python train.py --num_hidden_layers=12 --norm="layernorm" --norm_place="pre" --norm_eps=1e-05 --positions="learned" --extras=["capped logits"] --init="trunc" --beta2=0.95 --schedule="wsd" --max_seq_len=1024 --train_tokens=349700000 --dataset="wikipedia_en"
MLP neurons of a small language model. Each row is named by its layer, matrix (up: input weights) and neuron, and shows model dimensions 256-383. Each number is 500 + 40 x the weight over its row's rms, rounded and kept within 0 to 999. Numbers have three digits each.
A block is one neuron, or neurons of one layer that tend to fire together. Before each block is what it responds to, as a language model described it from the Wikipedia text at the highest values.

Achievement and activity verbs
L4.up314:508499596518468484483482505515442446529434514470465515509517530525467552530505548452489552484480503467503456486566542538512510533503546527451528487475437511519572424447511476570541453499452533513514456466471494542441559439542390572522434465510499539503454480510399506533549485516511473452508432519394488492481566484488504485488564514493432530499525525523435490506534516519508490541513

Table cell separators
L4.up344:536411517510530443543493515553508480494516565529488453512493449559517510545540525487482554498498422503501504546557447512495490427465454585537517510532520433515418483528482484505476429563551525462504471540496417492489480492500483486532477505522543571568483493459483511497491437434490497480512476399549528529507544444495511460531512486544482534448511519490479526454531504492465552423492

Paragraph-ending line breaks
L9.up28:503503537534525528521505430458524495481436549508462487517459540488454521434518507505481541477511464455533540562490473509507460461444512533524549460399524510487467493531484464444450502532514607449478539542433494451435528542458480453494550541446572460529484434491495477531498448505535448545528500436511506506528495550471542447544504468552487508464550487468517543553461496530500490476553
L9.up606:486508515515490520488500453483489519485502539561444522475532538430470555496519518456404562511491415516503505508476489554496485437491481573467453527520478548521491419554445521431536539484539484510491506481475477533560538560484471500452501507486482504530543487455496575632598452444546513502415508471551529496440507447515566486471505514440443482476522486425562605502481534537490545440499
L9.up669:570539485510587577481571518512539577475443549440446547570549522417489573546447492454414479500513498460503458484484463506514494492435488573516524507499478474455497438542430536523506575577602516524464516473490473476466546554583526523581511483475499484522481435477440483498568481436507464485458446455548527504408508460533607480528506538538515502496493528493548507480488520490450469518554
L9.up1211:514478535450500579487575457523517513510418519518561523433539514427417493547428528420478547557484501484483563506540544493482521447487501546464556527478489517519508511433508438513445539487479557528544484502549516448407516539524534551449509441519475535528528485528437536569481553417461462496563526490460474529521453447452482455493539489478534456544563491459551558511518534416518576518457

Wiki heading closing marks
L9.up87:591444553549557546480492416540463550473447568517461576466522433496513567578498460456457478486540502497437486553468486490491494489493464525456540467419513519559442480445444447557380533522488445477494473471509488520465503529542518462540447489467476518477541539501464532562473474452463534441456491504514517446509470511421508466486513476510520584504448531480516552474501459529447512456554
L9.up346:515437455516488559459505484516484468573496475522451530497463499517488547513465480396490477490561496559463540518479457487531466442495422536488490476484493493556538461512495503504498639603461475477454520519474507477504415526469484496513496453447459560555493522520490484501525404516493492543491480522520535517384503490467549408516472499524557480485478553587460584514442474489469461517540
L9.up1163:524462461517487557453542512543496521525444538516482538523493499502518442590484522425444473479517420568516522513436415552495455503534513545507541452491480504522526458474506521619411472494548478472478462440547475489523445512556468476545560542518438488499503469467496463529542513478490573451429436511468523520489463474473579488512535500505453504463523503517538606460460486555489501494551
L9.up1303:518465507500519487531515529483536603506441512498484541504498458450510597511433492438492457540527476510540582498503457495487529435500514565490455512516512514568522477481425474493469486591525504469504517566533458447508438463491542557551401420591480464500509532538508597552493478493514518537479512492515479527475515478504616457519485519474506479509503461483467541473600552504468477471557

Wiki heading closing markers
L2.up40:548492504543524523529549546549522535477417509485458501437429421469485514551524485445460486535496442541513563451441464556492539565506446464506541550528510510545514388452492468466436544530593490549529461533538464534510524592500531419567416566457519487499421490485431465470510465441510559497551489453497521494517594464494533520523500547583420465470528513473469520491542524521526532456509
L2.up79:524481493507531572497460532471463529547465496485475539484489475504543493509452547463537530496500515499523599490512530569434538504506489481541488556462577516575525534495416480602433560430591519510530532500513436473529559542499462499532444438551495440548523541466520540492489517510503500558517527553477408544503464455554500492425554480469464551555515511509478603491515491463465520392429
L2.up125:527421494492540578525525469533436543479512582503496479476443397542465519558526446532459491471497494539543506467487526525545504523535410496582520455470507502585484469447565473582485516491496521458530513390476462489574518586501447536554445443554540479484546473469465473602534492477508528497445503474480508518462443472517515446538581467518446479480545572419530510562534454544500495412499
L2.up610:474486539482536474482589507468538550490452487471494494570505476476497522455498534493472544491492495509507461506485480565482474543482486499536529511465478471568466466472462513601505569546571535528531417489454510475523513441486496532433520466547513551463544518491501487574599493482522580435500493526426510497489492419463584481527517490485429524506571569559542552530514551587471483477468
L2.up747:479409441486514516581520525505483470422467500476526568505522495467462531502502440500438531535503535525439496494493409540479517497547498536542514482472500495446503482513462472571496511531568521441525479476471483487487465516541443516529466482620506533463563511555482450541497413502553515461485481523540408459568485421542531457607593531481482528522477535478546486489468505504499501471468
L2.up932:551534463452493447458532513504544465515462485533438537514482442510444500559535536536424510533420503522578529513544517523496547604535500520517498524510441460536516477515479491533446525543617445500445556499482437496495448482521467445537586513503548536534495476478494482466575506501556488443534427502445463548502528498529592518575538474569445614523553459488534473553579548522470484463551
L2.up1089:484436484484536527498494567494497551524522507433455502483458457477525478434523550441514538502518512494467555479475509483541497486501471536515545520522489509524549456474550496552507554546528538478579498429429453448488523500555488523458560512548504488508464507460527528439546456442436473461487509561490501488523459501490583554505599564540478550499458492525408493558573511514506514525476
L2.up1143:520498524524469522487472515547455577536487503475490508443529444502518564516493555457493500553475558506491503508457457476441474510564472509481517567483572490529481540495532486604481451520560477448501518423508522436491533494510497497506520512521461512544473550415472526583558485497561549496527602519444513548433428467463533498518534534579563492511570499504515522448480477484556493433405
L2.up1178:542482487481574530623538543498507522502495498474455555519518493413533509548472565491470506451459509506488478418446489615497531494531540547522505455509525519462552496459523529519466523496527541448522427474468454495539534484554472478567472447516488551495539464538452565484568479496496508461478509407496586524478502504456527531505567497531464507464580496526495584460528539558555521529501
L2.up1206:499523478478539531457568556465521576550582467501462466507446471440535462479447519513461540511460541600520553529478518519545551473502422522496451495521484551534481424479531485459467543493465547506471540447465510473456471509520491470491509503484496501540552475505515504471545478500586490496458564452475538539410578422508558535485462514574497546483444517398480530498520463518533508454489
L2.up1286:475429499507561572634509468497511549574476563459489523517495448539488474482488500445511487504475492562502502477490484559515500515525512531528455542490525558484422470495469473476462479530543503537539481447466435563462495467496505487602550520500487532541537464532441496468471528512510540461473483433476467459471479377494522443563536486463491518539475547462530603489490543484523447473474
L2.up1301:498490496483508511488529543525533578518458494548491538469480415573466528607497465476431540509537472482552456479516447542545556533507515537511522442514433525513507483481551531526406499507537506460463534443461545525535458457512479540507499530491535529529543490452433482478635443537480536455465462458493446502490533455482533501543547504461485551431530498450552552520570509549425494493517
L2.up1310:541456551493543548605556614453458537503507465511439548473524448511517523469483554422483499552490443508486530499459489566455533487495480502518486456564527519486500411556511513555524584463546518545566564461449430506513536551546475529541439504465455503524446560519463491485553433507467494491477537472567515517530476485483596473581548476479430511455542545553455514473511472505486484441453
L2.up1319:596490506486613593463546495507475567528441485473522541511473503546508497597480532510497525478471579563527479454499404439461532547458420474562499552502469478526440550478489504605462540529493569475528518508484467480466539472488505488555565461542468545534536493509546492452479468557553542501501553524450461478518461451433553440594534536475483522495502537456506546488502496495435508488446
L2.up1340:537486580520561509483519525406449452515452548507437575512466463538515566499531443473512507469515485430583555506521497466515524577525525511526530479502482465540518397539511504521517510539442584538573506486516430472552489453517428516503434520542556562546507500490469503458520503555507489488602556446524573487512538451450545477560509491506492517460492527544448531514502544585448460469528
L2.up1372:530522489549465548457428590426505573490510506523548536519452436491519510500572466439407548502534512479508484476509518480462460455523460464523462453477486500514521500456541539526529497512473521479592520551515424468466589439476485488549496473477517457461519507440475509527461452516522530528510473524501539445536546474488610580475542499554453490528467524419478443477505446543513564471502

Sports career verbs
L2.up98:532462500515452500520566540566478505545462522401495534505414459413506539440542507483419502428493503521592527568511482496479534503445496483516496502482524481542497436502569500527528463460499511459503447428481523503522455449467434527470418487474547496565507499530483476511431440466508495424544446534511451485532541467433486489611569519575512566484520532494503494515486496507506499472444
L2.up306:510438487516565468523442541548488552468418504504458541481487436540520530498543557536501552561421491537479496528539504511521508606549458460478559523431521484548539451487511481468466466531502500506504518495484481515485538534559476428540445486478495536519499479539450443487490376415461508444507433478556435535548553487492510546569508426519441508518497547492522460441530526463490481515498
L2.up435:555533515494496515456471527504497415487423487467461473519477467477538496475502545491519491534549443548475510506466446522467562586499500553509420490397564451543559448517474477523496467464523450432453521478537450465466512495515456483522528463463450500457523507429476443512468426510505426492495464491526525507488577425543506508521536458490472533491502504540502467456489400451528499490419
L2.up500:493475487469560571551579556463540446483539582430438424430440481564514436426562527495452545566500537545469507518490545441514498510513550494448467536452460491500504466504549549494537471479496562503421484466583508545509524471436484481489477470487490468483528488471495506542465520506515449544462540496510504458479480493515483480517564478490463479459501509509452471462451510471503466467498
L2.up562:521462511522499544473445468607464431486470507447558535522492543576549580578555551522574506501525513521472495537570491485500517442503546478542488476430436504459483511494461572404500438405464552538515537500448514493470524476446477535492470513528471457501485478554466483543531454475472492457546461513457448548528473485507477513503580530428448536430487542531516526459540513496519506497505
L2.up611:483508597468557490533505422561456519524534491485470482499473464549550523414543473565511549528498476435524492434534472462482427495466544475440484482463517442477496519473505504511485593473455493540505580461477548545434493427479500525467488460530535530479478471465474466498466555502393478526466453472475476449528520540533460536474485442461508560508520560593447538506468553471474449483483
L2.up627:495486505500409490474441445425390511508477483527513491578527423471532478478509604509520575556480477589456499508543473485470480500556497517479423527493464543559462444516504516526518537523519505488517505527509488412502576411493482546453534466572519516454466580530459508503508494542485474478488410440497498511539493524541580555485500450422444532519555492479531485466503573517541522487429
L2.up674:487507481447483511484523550558466486487496477455481532529551486602560522523542563478545541490441465545537537469518525546597491587591425474420511478469527461513540467476463501532554460529490542510557441550489472533490490488527513495508454435528507489472612543478570476501559435427492471460577503474412398461545468394518496497543529417543523484503475543533506521463538449453512535487423
L2.up712:463551455520508523539477482539498492512428450472485514541456469561507562541535559590574541550502442503483480541520425467486464484452497507522495523423413530504404498487525510496514495455532614519479530526484503489521531511466518509573481488505529560433464529537445469488463515458472521460478400467513487505517503442532446499555498471441410534472502557518572483525514434510533489529435
L2.up1008:488423512469532518505531580532523502530471471429406475486466450502473486457532538485496478519470466534515501527455483592485540445551499453515501492522461524488523512490552518558523511477432539550530469414413473509450443498511418542445443415426545498498474452565458481568502472489438501454488453541539503515531547523486514550494497412420480575466484508501499551548531443511543483503519
L2.up1069:543476502476553521500494578509446543455489515440387531603494512534544562487522515487529535484436487517567533458561549500497590495520488484436481507415439441570496467451478485582551546461499528530533513571482458472511582555519403479467548439449499446575537447510435454477537454463520509454537458578519477546524461477451535485556487527430441535459558554464436560495512449510503513512472
L2.up1078:437509512478411465501417499492399497458463518493494418472470486511524522487537540523568517484499511513487482560451471487493526458512490471457563541408454499479513463484461447471478479411447506521494523535490450499523520493483466493423487489542540559514541530520491470516494578465493447550526541498429499500573485516488441562494505477445457542492460465529538473508534488485558474494469
L2.up1109:477489453432484498500482532426418489398438459456503405533484447435482458496464590503576551535499446549481482509478503537478510547596528551478461428503542519491482532474522519518559543429511488481522500487535479490524489516444412518497486521525446593442463526467522514454496544480544409487527468437565513467502485524522504511494518475483445510483512516510502511473540557392532573542453
L2.up1389:501490483508509505513501449509501432453486536518501525474475496532529529510602588527537558500523443464535508468448543540529477442539511511489502500493468435550494510501411493511442528506542441447499555537447433549467490528438394499503467547493485473456531555461551464486510498500443414519552471492570480509481498442529461517510470514507421446538490515542478512468487466490530437548419
L2.up1493:466513524491512483506485549527496465513538595422525527524460451500561535423510592497430535508520537561529551538536446556458505505429391478498468551421465522557460521527493535508500489471462485536548482535485470477462507492556455426432517479486545516524513484507454444535531515530501491482489366450515475533498454503491552484501495446538454473440494520471563539475524459463536516461531
L2.up1508:535474509446431495470467548478440549526461535473528506583551509553539481539497541525454556523496467520472514505426544541466486562549474550483423539514519513527481502482543502440457480539476575531452504507465575473512506467528468507486494409458546491570474453563537465515467490452525508448482493494539497528596519506518528504487524475446470482490538564514530512419527454477556540452460

Sports career narration
L9.up442:455515468454430508509484504514525495528557542454473440466506496493519460489477502501498473445502458464521502502525444524463572552504463551479442483528454524489504482480445519551459477468488480542532520581429447475516524436449455414423517450443488526562550539528468502459536453484508462523507496453617460511562513498503549495442489519538503553512545558529512535533494502515425525471477
L9.up577:475481458501464577482555551590511543467558528389446467505528529490571491519600490498514503478482496461636473564570500399575536579509474499516546458568493498580447524486480491506465505559435530557511506510464447493541460429546449462554450474489525474519528562513502497463452489386464548470537502556562515493512465515541498433527512455510567525489481567594452548483506443488531546544509
L9.up1176:418452510517474483516498515508409534477519490452471458493436507497566513528579515489475491533490475478598458497542479457528458503532490461467510461581527489464527492495506489499547447460447551569524487464497487498563533506514444474468412393491500556451519532496473503550586556397490490433493502486504490482545516494541506528529578460469476494510470509552417454444450580518454571450459
L9.up1194:480472446481512522549544474537537505453498508433485476511426492478446590468474592476456597489558516508631506541546522506454568517477417472504493489503511502489538502519476513529512504480414488458485512502460439480515527535539494430469393445519510474515585432492526512496540497474464425504546424497541491514461394467519493500479513425581515504510567481494484547478486561505470485498535

Wiki heading equals-signs
L4.up1361:578419503495535562507478625549497524487439544476569501586530478532527506548519528492474555499483519514538481523486406531452502507505483481528526515503479469512500447476492533544493569511528506522564512509518435495509495503475492529494495486546427507518507465510497452503509493436501522550527560547466510503533491414505592500566492493480506547467501530485486486507471524496487509409514

Noun-forming word endings
L2.up38:550507564479531609485438584587529507447523530444464513496521547558565492490493513551541483479481478472532479525490520479544536474460448515550448450384531432482489491482511480552478488433564557440536456544482480441424539480456456541524482525548522472524561490452457433507453427507497494542509494572458513536451513446507521582555475533474484505483473461541488489456475540566581479508518
L2.up314:526546544435513477524484546606474515487483466516490584490506422520562557509439450454514455506510524516514529524456448519462510511505491431465581523518596554421507490521523452486533476447522569587552483471505517497423501489501530468569504481492481464478464472524462522510444477434480548459483548503469511522473474486555509502481481470526511578509465520526459480448456528468473536477514
L2.up351:562477476483493523479442466617460500524516486482474494524435496577553487522514441546502516468479522526531494512525510464545521567527483499468497523511467476512553456535499537466498525472575539442521592442486449481459487497524512476549476517524505478502462444462462454432517447570487489518516481462470484477532516482521466583471504551502489555510481492504551417467496526495508516547545
L2.up424:540534530521490490510494518526500436524573479444444504510458445505545483468523497583519491516546490537502564506559567458464477451556513518461506499546486518529524509543458516487528502451535511455453611493493521537495593489444538467473488459556475491534489468477537431454505479517513550525535485608532447472549540539436452519460553466497535451459545470521477484472511523480499446502467
L2.up450:545463488416532510447488463506525501458497501489468535461476449589538518442454506552572524467451507449577476451519480524535533457452513423522499496443432517506496443444493503511456539520479531489505450461439517499571520460491498491498518578461545486434550461505524515485526465532503481491533533533539471471488560534473478516476461486457496475509585560474532535526569464482531535470525
L2.up623:603484525491512507567539536507458530465448487481412547475477469559506578415509522530507534565504518482570543499534472505572597531433532509474422493470539401502551566480511516527502505487490517472498506528452491452446520511549468513398497422582474444533529436443458438471456511475509525535512515495456417508548466428497490495486531414465445505449445474459448508534531520573545478549419
L2.up795:548486513508527502514429579553525500471527499445479460469477461500584504459491496484514508519471493511508490483559487435568583588459542543460429550510424501475512531486481484569504548445535531451553528502443534435493578558397455500508492487503490427556437479517490523441465513570483525534546549447569528473530503491520467529449481474475408496498520518436513530472498419469468530526491
L2.up892:542513474464472588419459519523536486532516452474495485523415526552604482500485526545517499501489485492595491562462492446495524431552516534501449560420494506499428490528496507464490439524471521482480553426479499484445560536540518462588529567495409450516484487438483418503545467510438451523510524534528451538483501473513485524516552538557481513456544490408497477509424479458494430483565
L2.up1119:516517588509449507498523516571428510491528496511477587498463454473501539472496490493524514518514472472556420540517433532504472502444533543456536484529478484523477518486484453473509482517520522521479447517479512435533517485515494449503539573452489563569455499508468476523441459472455479459473510497500472557546412495491450555555507488483441479508494487537564524481545534497539494548494
L2.up1151:581497492495564563460534513518471524461538498533515485572467445507576486464524535517519502488464486482484598524517500473495461488492460534499538507534490507567464494484509490520540570472504525489548568532500468497508504530476586505521448534537461491492462514465506498443509422532515526461458493482411442486503495458456481542540487449540447512512542524518590479500555533499517540481518
L2.up1314:504538503486546544438455557457530478439508477480466554526455444475519474437499480520537515435452527449510511476475514510457593460554519457518512535508561498492473528444454512530476455473538530435527540496475447488471537516504505560489561536500452458490457465423518412441469493474463501445539559473536416466582513483486524480453554470469525496484466521479474455518514450561485477454503
L2.up1404:603505533462510538543477442511517556544538505550467605558431470512508498531538474491515481479484523480514554489484458469464530453479472547552513592481511533581484514486520448495472461555547477479463499390429504497475498479539552418517524564515527494435477460434482493509573466508552479539459491460495503540445504476473525518484541485450447558502516494436515503489520454547495459514487
L2.up1422:607472547435432545516547554619563475487524435496490531471444499483584500498545492488515543500491546533519543485474473476461583454548492532465511509456523561554502466478516525517447454494565483493477527399507537472387415545524551520516482543505453534485453513490507477525407531442520502453542490535458437524527531514532487502517536453524443470477449516455583516454475503525550473542503
L2.up1497:529463538516476587493453581577537412410445531510489545584518543613517531541566502491535480515479481461501492530493545491541426524494469488485480536443498511543466536469530459438516488468522562544558509532470466463486428487473512485551543499550452464513501469490514523473493506457576554430488470452397502492536467419449497549486523512484427488420456525509475417435470516456548497487434
L2.up1506:554493498509509530432503564493501468528509443505454582486439493502541513473496496498511551450518468502476482563457419554491513451451513551561514537420489511502532428435546528549478458545527581426451517417470483444525522499485520514550505509553467503524453494481508440521494466507502610472481563529440490494486542549482501523478531509511500545467464488514482502524509453499521473493491
L2.up1521:510482544504495660471425597487495532476503511472469511481520491535553556537529486460493496485472553494542462483537465451554534526531513502491418534426446490551499511496461535535516454500529550527515472495467471554429536505519494536534534532515477456538479503471515462496534442485467489514431499455518438535509416452525484502623463449474414514536483469453514463511502464513527458470515

Noun-phrase-final heads
L4.up531:535465497488543457468493551498546522487531505469406518423508416517548512442532468540518514400476510531515537460472526488535563591533581577459445529461513511505499440456517540542537448483556551507542534426486492439508510450485526516498503541509537546524526463471521464514421529543530476495494525464561460499521535455511468569506511488592563559536517487544506493451496478515495502551450

Word-final suffix pieces
L9.up751:571474545494545540414505559529534560486484467472456462447514451479512584543519458494516551488499417568455486554468500560554501500430471456557455564519556568502473453491480457481514476534541528505515583475474513511465521502487556444530532541513552521577446420514490484528427529452527582499506595487456484456459447541528504578481448493553500512486579467496515522495583503477435536531573
L9.up864:530505552479569483392513506545569571501479539461473594445534499570511531470535456432521535457489467438494530541495467558567504480490475499505476550519532481536477480499579523502463467431597519457533452494405435504395454469538549508544510476503492542439417550482504456413521530531503502500453472468512486480482487496447487542505479506527517540525516511471534477533595568543458559445509
L9.up1023:513473448527509507468562493477553567509468531490472521479474563485587491491573451428504546565546495456486519511504462458572495528528503530510454557462541512585464493500567478532459500441538466495559476532462528549486482489458521445542478493550493500495487513409527495534442498542450521513451480493581513477507531569546553537552448479500484525517465471434491523486504500501514529480474
L9.up1222:586483565514448466473533483477494541486510472504399493493469524474555496519522410531577504505454483542529571540435431489556531523493467553495508458504525562467455469486515514513531565492564516541510488514431457397509451446488477443525502470528479548481485551482488509549462494494493512450517514484591484519491459515472520513500491522568422572476479492535456507603504492501508533481441